{
  "n_layer": 9,
  "d_model": 320,
  "n_head": 5,
  "n_kv_head": 5,
  "head_dim": 64,
  "d_mlp": 1280,
  "vocab_size": 8192,
  "activation": "gelu",
  "norm": "layernorm",
  "norm_place": "post",
  "norm_eps": 1e-06,
  "positions": "learned",
  "qk_norm": false,
  "attn_scale": 0.125,
  "bias": "all",
  "tie_embeddings": true,
  "parallel_block": false,
  "init": "uniform",
  "init_std_qkv": 0.0256,
  "init_std_o": 0.0,
  "init_std_up": 0.0256,
  "init_std_down": 0.0,
  "optimizer": "muon_variant",
  "lr": 0.0027,
  "weight_decay": 0.099,
  "lr_head": 0.00407,
  "grad_clip": 1.0,
  "warmup_steps": 200,
  "schedule": "wsd",
  "decay_fraction": 1.0,
  "decay_shape": "pow",
  "final_lr_fraction": 0.0,
  "batch_tokens": [32768, 65536, 131072],
  "seq_len": 768,
  "doc_mask": true,
  "z_loss": 1e-05,
  "train_tokens": 311900000,
  "steps": 4986,
  "dataset": "wikipedia_en"
}
MLP neurons of a small language model. Each row is named by its layer, matrix (up: input weights) and neuron, and shows model dimensions 192-319. Each number is 128 + 32 x the weight over its row's rms, rounded and kept within 0 to 255. Numbers have three digits each.
A block is one neuron, or neurons of one layer that tend to fire together. After each block is what it responds to, as a language model described it from the Wikipedia text at the highest values.

L6.up335:101213132124140128164114120098128200126174141126115117141109059131141123152164146121135149163157101165098096098152098123128140138070082116165133100134172161140094100150062129088158163124122151210123049077096140191128205125156210142126112096079127098104119113078113081159044121137147088118095127123118096101098094102140146147160127154125150128096117184089118121162118126069093120167136
L6.up563:120142188106099119112142110162104169120125147153122170153063150127118175144135165141109155115047078186128107113119094121157162186108125103158118175132200145161157120089122113093084109123165186129126137131143128119100139016131110066088160098080138088094071134158122099147102077182105138139051122149095102114105146131084053138104129097118151110145115135129107123087139165131094159096144
L6.up655:123164174114144177127167127130153138084147132112118130106117161152079113155162105092116114109130115134139117163103132158185127161096177140177118171105133154144111091139164101113126218135185132166100109103146117086131130124167077144153137106178081158121116122071125108112135120201116131093131171170093100113120113101132112156106194161137136104148079159080104122129161141114184132105079
L6.up791:135098144097078128200109130110133178155121163184109109179060068153146110111096176177090102128115086113065158160120140155087122158164112126134177142073150131138096102136150163116162107130103110089098130121107182137109074059100103088141142149103132097047107138151126118193085089113181093095129132111117115072152154124128076126131114109175120179112144138081131119159161142171115114149093
L6.up903:072182135099149185155122111110066161121152159110119110137121121109138150167136164125175108161141131107109141119126054058128154088144199184141125109136211170142127093160188145131157095158134162130131088178110148070093119164080125139165117123134122083131210164098163155140128090125165135160107061140141105151064102149105093129054118090110106107123188105137105150119081144154148121160103
L6.up972:082094088147099149179115186136152066124128160116178154109126140122125131093130130070123152112127111187136148089109144092104145080122166160164096090147143091157144201134111145146133170148117101125115082174134154109086083084186126106124087151131070104104114130156167156133186100147162130139167101169167144118087127138110111075119193073142149135143109129156085126127138177146111149148110
L6.up1018:133088150098158167065111172122152088145147131172103137156140122100095143087079187125096109117087072103152119082114122098162165113090196151124122079098137156113117153155184107173163142177133110136096112132093060087109181067139128092084163120143125092092132108131114178147120139156142122178192165119076098141172126175149101078150194133128121130122088116125137100173149127169155177168115
L6.up1205:162152136177128165116160097115130068117103080113148154156154029100161165128141115063089125150131119121168145186143104151156139129086120124133120125088124126140098085137122172110136182109109120189193047121134097178071101121107126133100145148090137041072135161085136182179067132175143138120107075178114077135126074181173133098169138079114155166134141125085239100170145136112145104149108
Description: Sentence and section openers. First token of a new sentence or heading, mostly sentence-initial In (In 1943, In addition) and the first = of a section heading.

L6.up96:130104119125149159108099165124119094072161135202151144091129112157153128137130122144208115130156086187154116114126073089068157052141156077183133100188179106109151177159160111158098170142120102150141084142138133077132158100097063146133124186120133144072121149135186109118124141083148135134128085123102076141089118168049132133116183163146118117142173107160085087083117165191144167139090
L6.up153:130132115103147105114168105130138072133075125097098102149112108159166170103130096101093158119040128092141134119112115160139136085161122096156123090179111097161141141151123130146084214154147130087144093144171101106185169037151144120111149103160163068166147101101107204188092119119104091126171114113131123097165132132134179162180174115097095096165093084059154060093152095124173131128072
L6.up232:119147107173149217127174181137138124105126210134171152058161110141139169159060179113168138161158100144137143081093096124121114109132161144136109110079144127166071132139087090073111120140134135107080083179060112150117132129123086162149134103156168134161112107140116123144071136131131139140056118149121106090079116159120153151165178150158106059180120133107142097122160145185193146116181
L6.up252:128164157144160148141130155169083116153140142118173181123150122157110160168089090157067152164148110083080165079124149153106119122135147096177097106135135173131149141159117080117069155112175120160172106100165143111108094099126114111110131090104083144106122086117110106162116150128143115151153125175131121080183073145115149121126100131143112119128131111135153104092169098116197168129161
L6.up648:137107085079167153174065160112110126126074126148108163086105123140143149149077110151118133135050085140105158212058191107146142115182168118133186189108078139089129121149112195151187153086113110122130125102104152176110102142121122091147106111129158146160189116142104128084130115190175160137088089171136109066129122191073125177153157139073079108125165159143169148064149135131152139094141
L6.up773:116131164117103114102162125122102141128151129197124138130139106141141122100131088138101132148084099156160069104169102160127056131152163147099163092078112164130135125133159132160036068135143166104128125109146114156089139048152160099130064151076190126154152068117047127077099113132108129054136152122099139085176166159153116159114118113152121128161132111056153147127158141155148089131152
L6.up931:176135127179159210141144071086122059061132085179101138105114121163125180128126106092139181147077123115155101155147150121132176125155160179115111151104164101128146136096113091138137084151136118154116111153121143095131172105139110098075177123109151157104098075111109136187099166122114084153085085139125131069117099134136095109133120087106169124158107158147042065078150098128193114119170
L6.up1127:122096112060151079121193166105125142081112147125127089115091069083156140082098157117096108117137138121150072076088162141158104072123145174144122109145124158159095176085137094174105179159074166100184176212113115120162125078152157181184162124070130126133095133121080118184084160144062114115156151123151107130120113154172109194138154142139051055108100145088124142094143160064127105171146
Description: Event-time prepositions. Prepositions and words that introduce a date or time phrase after an event verb in historical text, such as closed on, In November, After this.

L3.up773:169093147164154164132190131046140116092132162180066132157108101185152146110118138070129099119098122091196139091164145141113179133108103073145093116108134072110135160118197119175138119088107130079154080152131124155085112099151129139118097155128084106102145099133165122139089161101127137185126156104108127101199096178148167143105089065131118170134108112073197141130122139093101134141157
L3.up915:136094119133092102161125154093153155112163135156125167147165068122081084115142163155114117097151118129185081175106087134073151161124141124149083144167123095079189171093193120101150144114155099126118085157089142116102180151105184124117084108149112115152142120070070134077149150122131134123131058117123131094095113111120103156134097151173076119129125145114126173066140158082152189123151
Description: Preposition "on" and kin. Prepositions opening a phrase after a noun, verb or clause, mostly "on" (feed on, located on the farm, on foot), also of, at, after, upon.

L3.up314:151160114132169130134165135074114116125157126102114154166152077081097114128163154063077172167133131107113080160087116113126158151175096221090146100126148142088138097181099102169151098152153073136093056172083144130161099089180115161099103111160092053081109135097087121077218071136107130135145085140113156153096139141113173164152060156119168101173061136150157180125148132139108151114133
L3.up1155:127120104155126106133186098055165124105160137124130204111111128128079108166163122149178128100166116159125131179089124168157114105173092146144140125124087169164101137200162080127106127186142147143130094173164175110174102136149093140109140076166138045095131138097088210130171122161113073108150099155122171137099111090190136090134141110210152045105177142064091147113128145128168075139142
Description: Preposition "in". The preposition in/In, especially In opening a sentence before a date or year (In 2011, In March), also mid-sentence before places or settings.

L3.up519:084109172103130170146061123117093126156163157092102097118109161129096128112115140094113140157178198166165151138221160165093104148120115157073161133159111100141121160099116128103128132086126075128149196176143105136152126109077108154157108106109219088085093131156163129158175140081116098130164156117169087163170085110129132153175110146059166108149157110110120094113099067093140110174124
L3.up1248:153096147144050116117150165149115142126152120122103162096147137114174093145115137137111115111190179173167094144123184166126072148073079155111130148094106114100175112144068049084124172108173107120101119054148097137081095135100129116146155139097187146091078128145156116114174157127097143142157191127148148168138064082136122121153072112139114083118156123147087078117125099127143097142140
Description: Mid-name word fragments. Subword pieces inside personal, team or place names, often in table rows and roster lists, e.g. Mc in McEwan, ah in Abdah, ez in Tereza.

L6.up14:150138153106174151117093076135105136132124131102143147084172066064180147103099129140090200140189099132120139119202196096113161122128129093101091152102152136071111156094157145101141120131160082188142115105137171116110145116136147061190129097091150094124086072127153141124130108114138157101173174147085168104095119046148174130170090130170091166131111197128107119120139156130111118127138
L6.up241:108179149139186171184124073069158143068153156095084124194204050123136106100107142124129109164071078096099145141128118140105131136142096103119115079132154149009163073174129137094123159110154098164137145101156115081153176141137146087172169109102126099098164124118187151140170135134122156104187088098116114098136080148116106126157159155110096149089165126110136124223116123095118166124086
L6.up366:172145098158149133099130096117112150152171136157124076138167136160117148134146134150138140103087102134179072133104086164123135086133166114137162088053134162085173127203096095134164122084121111135156155157169098094154163127143104069153086135115086129110145164112134172147102157165104138083117091171109148162072142137112138156165154177135102086138129149149130132149106162133141143133097
L6.up411:150118151149162107183133064161148050071121154184085154135165127075157161158158047181115137157101102131145124125122153112153155132109121183113133111014166092067125114141101139158160199093110165169129118121099114127141137119182128128134126111155140110096103099047074118103142156119086092107108134068076095076088170122192172155081126104107143150189103136169096160099124121115122163132129
L6.up581:119130117074129152109123127161062072100123155135064077108141104095077214134165156145081111110072172136190099146103149108088155140111092109122123144120087148099103078105167138111121154147077092114089195142126130145150112143142146108159145169090166065141098206087122120104117137112132164087188171102088127156179115147134118086081143134137081117177133158136108131160092171094171155141106
L6.up613:113178082075185145130147119172132084120098174114078111113075131149134090170080093160160110180051164109164145063206126117155087023126151098151150107128087126134120104177148174128175163102125133153127187133067148115135177138146109109097118154172093122098160177092141138143128175068125148157137096080124063128137133131148110139189168087120176136118172164134132145101091093118173132166093
L6.up964:168159132106142176126136098048138151168138094087141083092150090137117094134143148095138078139093152107158112131138143087112175060129080137044180124137137146109194159151070118133109089093124074197119193114142120097150113118135061075147067107132121140106181189146128157069147124116120160114118098087133114132069136177149139175119115087062105101142094115117165113185135151134111157122109
L6.up1059:107153118161132139155070112103133144169137145229124145135152074126119152106147136109137098080169089103138146103082159134084110068109162117092155072102107104062168143161120116138123122156120070112166166066128148171128148162107160113155126149146080115115124173160135125119165159086088150156162103092105104102093084085127192146116168102099144147071084087141141172164135108130104133133114
Description: Mid-word name fragments. Word pieces in the middle of a word, mostly foreign personal names in lists or tables, such as H-ja-lti, Sv-et-lana, M-lad-en, and partial CJK characters in name glosses.

L3.up409:103087141121063083169109127113101175135128070199093179099075130156096128121153104125096149106118147111122161143105110121145103116127146097107125141098158125159107069098097099123169079090164116108115178166132100077104123142170115120154123136107123128134109152130145164099135177128140152169126128118091105104108066078082171117115125150219175118129181118118097153091093093140116141103224
L3.up913:120191077108131162164143104105124086159176133145142110153137105159150147113121110154217118077106162121153137104082096156140092084139109184164081181132103128165114136113113124142115126120147145107070124128143131163120128103162118113077187165163132165096101122107116111101115153072166139192171105185115177029113161088148140126159123129090128093148084125052170181133097133161119120087183
Description: Past-tense "was" after subject. The word was (sometimes were) as main or passive auxiliary right after a sentence's subject in Wikipedia narrative, e.g. "It was released", "(1913–1997) was an American artist".

L5.up416:082118143132103127135191194144110141156137137127153132163135146125130116112156187140098118142053106109153137161114172103096091170141126070106132166104127091110121075146115144105194103166144093121128127095116154125099110078105099085165062095133119114089172110172114120181094106139136110117133136135079104109150124155111114107141174157154184179147147152133131119093120105154125116060139
L5.up468:079121163093150132119163159185152113134140134121115135125080107121111143092127142115108079144070096113138158113108112101138186182150137154100107122117128108115089117112089076135157115200095133140122115108119159145109124144109110084136051125085149118134134099105145146143059154082138121124168080065074149126156115144109098123130106177089173207151088168116137166165144145068138142106054
L5.up613:221073147126173099143200129132101114135085096110114126124103071107152128158089155083125166129137117141151146128110129145077141148109175078166104116086153170186146083127095147134131140143146149149128104130113164094138082114120093084123195169119110094152152116054146152165159105109115123160144164120101114145145189139180167169129103130152161095183102155197140076125141062125084108126158
L5.up1003:113121153118117156136220111107127115140090160178142141118124109135083165152148125156066106173170145103140178132100131106074098052123155144153097082093105084071134162175145106151143098197091122110144131129034128157136092081097068113122088133145061117125159160168120140199097134101127162084113130123122129174068133156105097126177131133168154188134145183139127170206172152185124135148156
Description: Wiki section-heading equals signs. The first = that opens a section heading right after a blank line in Wikipedia articles, such as ==History==, ==Reception==, ===Gray===.

L5.up277:064126149174119160168096141183093054141159085136119109122118081144146146122162108116167118133118168153088116102067127086116109078183155107123117130166126125108164132132179068137087151153139131138133109122120151131122140119123107087108135180113100145093143106142128146138099116047080092084096157070112121142146094131050164112113126132082131043228085142105116098149102128095157074120116
L5.up283:120169147158123194098183170125145085147061128129111139121171118125114140161140176170128150110155157118140147126125155111104169150152129148096095111103107100125138093131140141128131102067117142100157151149087131101138164199141088163161163126140084192148162128123164127152200107068139101128159097051095141188093142127094193163086113118191145172134134097097101113069093111119104121120102
L5.up410:114106118173092159121135116093157118118127136113133128162148123110140155121112119090042136165126137130182101160134152157115095073164215105101148069108130161085139125144129118097136120108127117198139155142132148174126157141158109148114143149125123128129102180096204092138054107111154129118080095079176124114109121076061106107131079105124124143120100168078160140026087160186090113127128
L5.up1146:119127143162113152114140122116077114138168137096145116163118146143064134137122115087125186109083180132122134173122179137110121173144055120181145136177113115145173109138104083094150096122110151084082087157113097153095155107128127131086126189120120125147103112101113168145187101106094113142108152142181143183129102174126111103130150159073153162114113098088141160158137099147058067164147
Description: Main verb after subject. Main verb or auxiliary such as is or was right after a sentence's subject, especially Wikipedia lead sentences like "X (born 1999) is a" or "He was".

L5.up671:134119123129116132064082116109097136126141118052169158132122105152179121134168110134102119166197114170107107093136116156078121143189131112137103132129145164171104080145137172182105145186160127147087129149116108142145089188102070123166181080133105135112122116100065138128115139125119135106165124103121166147162089107115112152149189141100148092140091114116158139062117056169121120131123
L5.up1023:100188099069161148122095107134138097123133163113122157079115157137128130108168213110135131121095107112161068117099147159169138124155049144149164157161132113069078162147125135156105104138100182128164084104097144131164182068100124187134105138126130144087133132057101127112120102137177116116101113128151169153164088180132102071131188098141110110125110143118134153161143067080152166113117
L5.up1179:156101136072118188132128156142118125155106151130123146106091150134127135144171130102119148117143093179160075101183146152112093125119168163176129126131178158109101175181110089118170133185143119133146147108112094114104122080134061070135131157138061139145115162064128082166103164137151169176187129163098201070128137072134134079129191139172064180102120117208169116120184111101120096147125
L5.up1186:074183104183164164113160121138149138150105084103148116135198162201171156137155125115112150082151166112109082073156152108140134070194150132126132124157167164125101124160089146195172104112122132055123098105115125148094122170089103094165096140154049133090101103108116149060132150164134121169137145077153093120109159110183162136121118115119115145142142128071079196067133142150141097154104
Description: Preposition "on" and line breaks. Mostly the preposition "on" after a verb or noun, as in shut down on April 4, Notes on a, keep on; also to, from, and line breaks after section headers.

L6.up68:135067130124099134113074052098150195158148098153126143104162144130155082135171130150144157132135108146162122106100173149102117129141087143151106081079099065144124149087112167120138136161145124126077169119120070148116147107137184156181135156114116140163126122090105144110145147205112110128117129117140184138081102072135095157087125135079094168210128107084149102096080140094157099062118
L6.up394:152161131173119162141165141100099124169175123139158096193135166097169130126090174074155141126138157158180152088101125178116114125126122093149078141147116152108093129133128115114132087052102086138176073122141168165136154098176150096096101145112150112106093155144112132120128141132135146114119155165114148117152096068047129104200085155166152158138176169139184083173183097120108105147084
L6.up406:176131130139104151121104142171106145122120174172111105184174178102152157108105097093104095153131077130108171078108131090161136076144043172099125160072068127116131131024094200132139112136113129094107123160135065157122129124145127146175186099061154146116122110113165119121104175136132118059170136130093113080192154123189109159149133221084076165149134094072109121140090136126154115150117
L6.up608:132179133182063111199136142148131087089136145075085077108099163128135131135112152092131115074139072182162134161115175133053108188131114098151141125112144174090093135116168088111091195188122118122087143134132140124111070125130110122109141144112095158111123125159104098092151158114183140093170145171144129080175078155140140127132186148136159173181049062159137197151131131129193093095066
L6.up954:106164125103091097095101129043142101078166110151166101121106120095072158108152174116119163066182190150045093137155135144105112145149054136142121102096161136152132117099149121091112093146124088075121084159144133207114139164135160113137158144085141090149121144130077094132095153138116163088183113086127072143176153150138132073121131140161127110128082117144148158158060122070132086131143
L6.up955:177168164166099148163145073125149125109110112157092031144142153112138111115105126094079141085095105119110142149110128081078197164135160168162164145116062095127158109164105114135139088143090128094081191122106089118099102100123091139184113153041132107111150092118155132056144130080173110154145121165194100147193115132133142150165175153190103140168073166115105118139127116172082150150163
L6.up1088:113141140120056122113177082169145100128093118124141105106116173105128118157128190164100144131110139142196128140082104134183117123171079152098159165123060135174170137150083078143046042060161115094088056123113110079123143144128125066113106108141149106144098116127162121089113047160174177158128150109145158152155187137121110105166094136119138164103128106111156115146122148158123106141176
L6.up1196:047152132081183154136157102096157101156133178227120145126111139116142119118097148115133098155135182139122144178113132154118098091112120076176113099072090078167144138192132091101089139142074150121098142167101143078133138118146126156128136132113116197083158150141145159140159098125109143134066123141106159127127098116150123112130094150125145140099137129067134104170166147149099125155124
Description: Main verb after subject. Main verbs, mostly was/is, right after the subject in biographical and encyclopedic sentences, as in "He was appointed" or "(born 1991) is a".

L5.up79:098122117150133111132112172116108125162140167171069110143172104114151113108155119138201085150129124111159128139137135181066104142104087146073150081133112116048124121147113096091073133104124071127097152130103148079111110088108116107155196141093201067115172152219124076141166123111114148144125211102061164155165102098117180156166141156139120098156140142178077140148074132130140146127118
L5.up351:150118130075090168134130123161144140120107072141090143145137088124101111121127141120092143107138088111161124101069164142104081124145090169146093068164147148108096105114113130190159061077054110066193111129145129067089145175137194206185126114091162082127158147150210113095144098115111163138131145165142127134173123119149105188166112125172112122113185114129108098107116065095104142151166
L5.up998:115168098168156086156116144209126129167136204124087117167109089133143130170156169098166080114078113158151152168170194085139071156086101147073104137105148130071124116084116108103154075185107082131205141120185130143094097128131144115137136118106176061132126159145132089094102113102131164137100166079068104124102137135144191143131120093132145169129091120155126114122126098112125155081088
L5.up1165:128132114130141121132104126133116131078152124094072030121227097075146111137109186103184136123154086159128145122108126120129047106107102140106128121087099085122150128140141147160171150164106111158112113069134092114200130118181106198141140127077152047141093086149126113137130109095149099130136121124097175137150107134128233125122194175121118161198156097145109135109119094098155096112061
Description: Mid-name piece in personal names. The period after a middle initial or an inner fragment of a person's name, mostly in tables and lists, like J. in Dominick J. Ruggerio, Jes-si-ca, Jo-han-nes.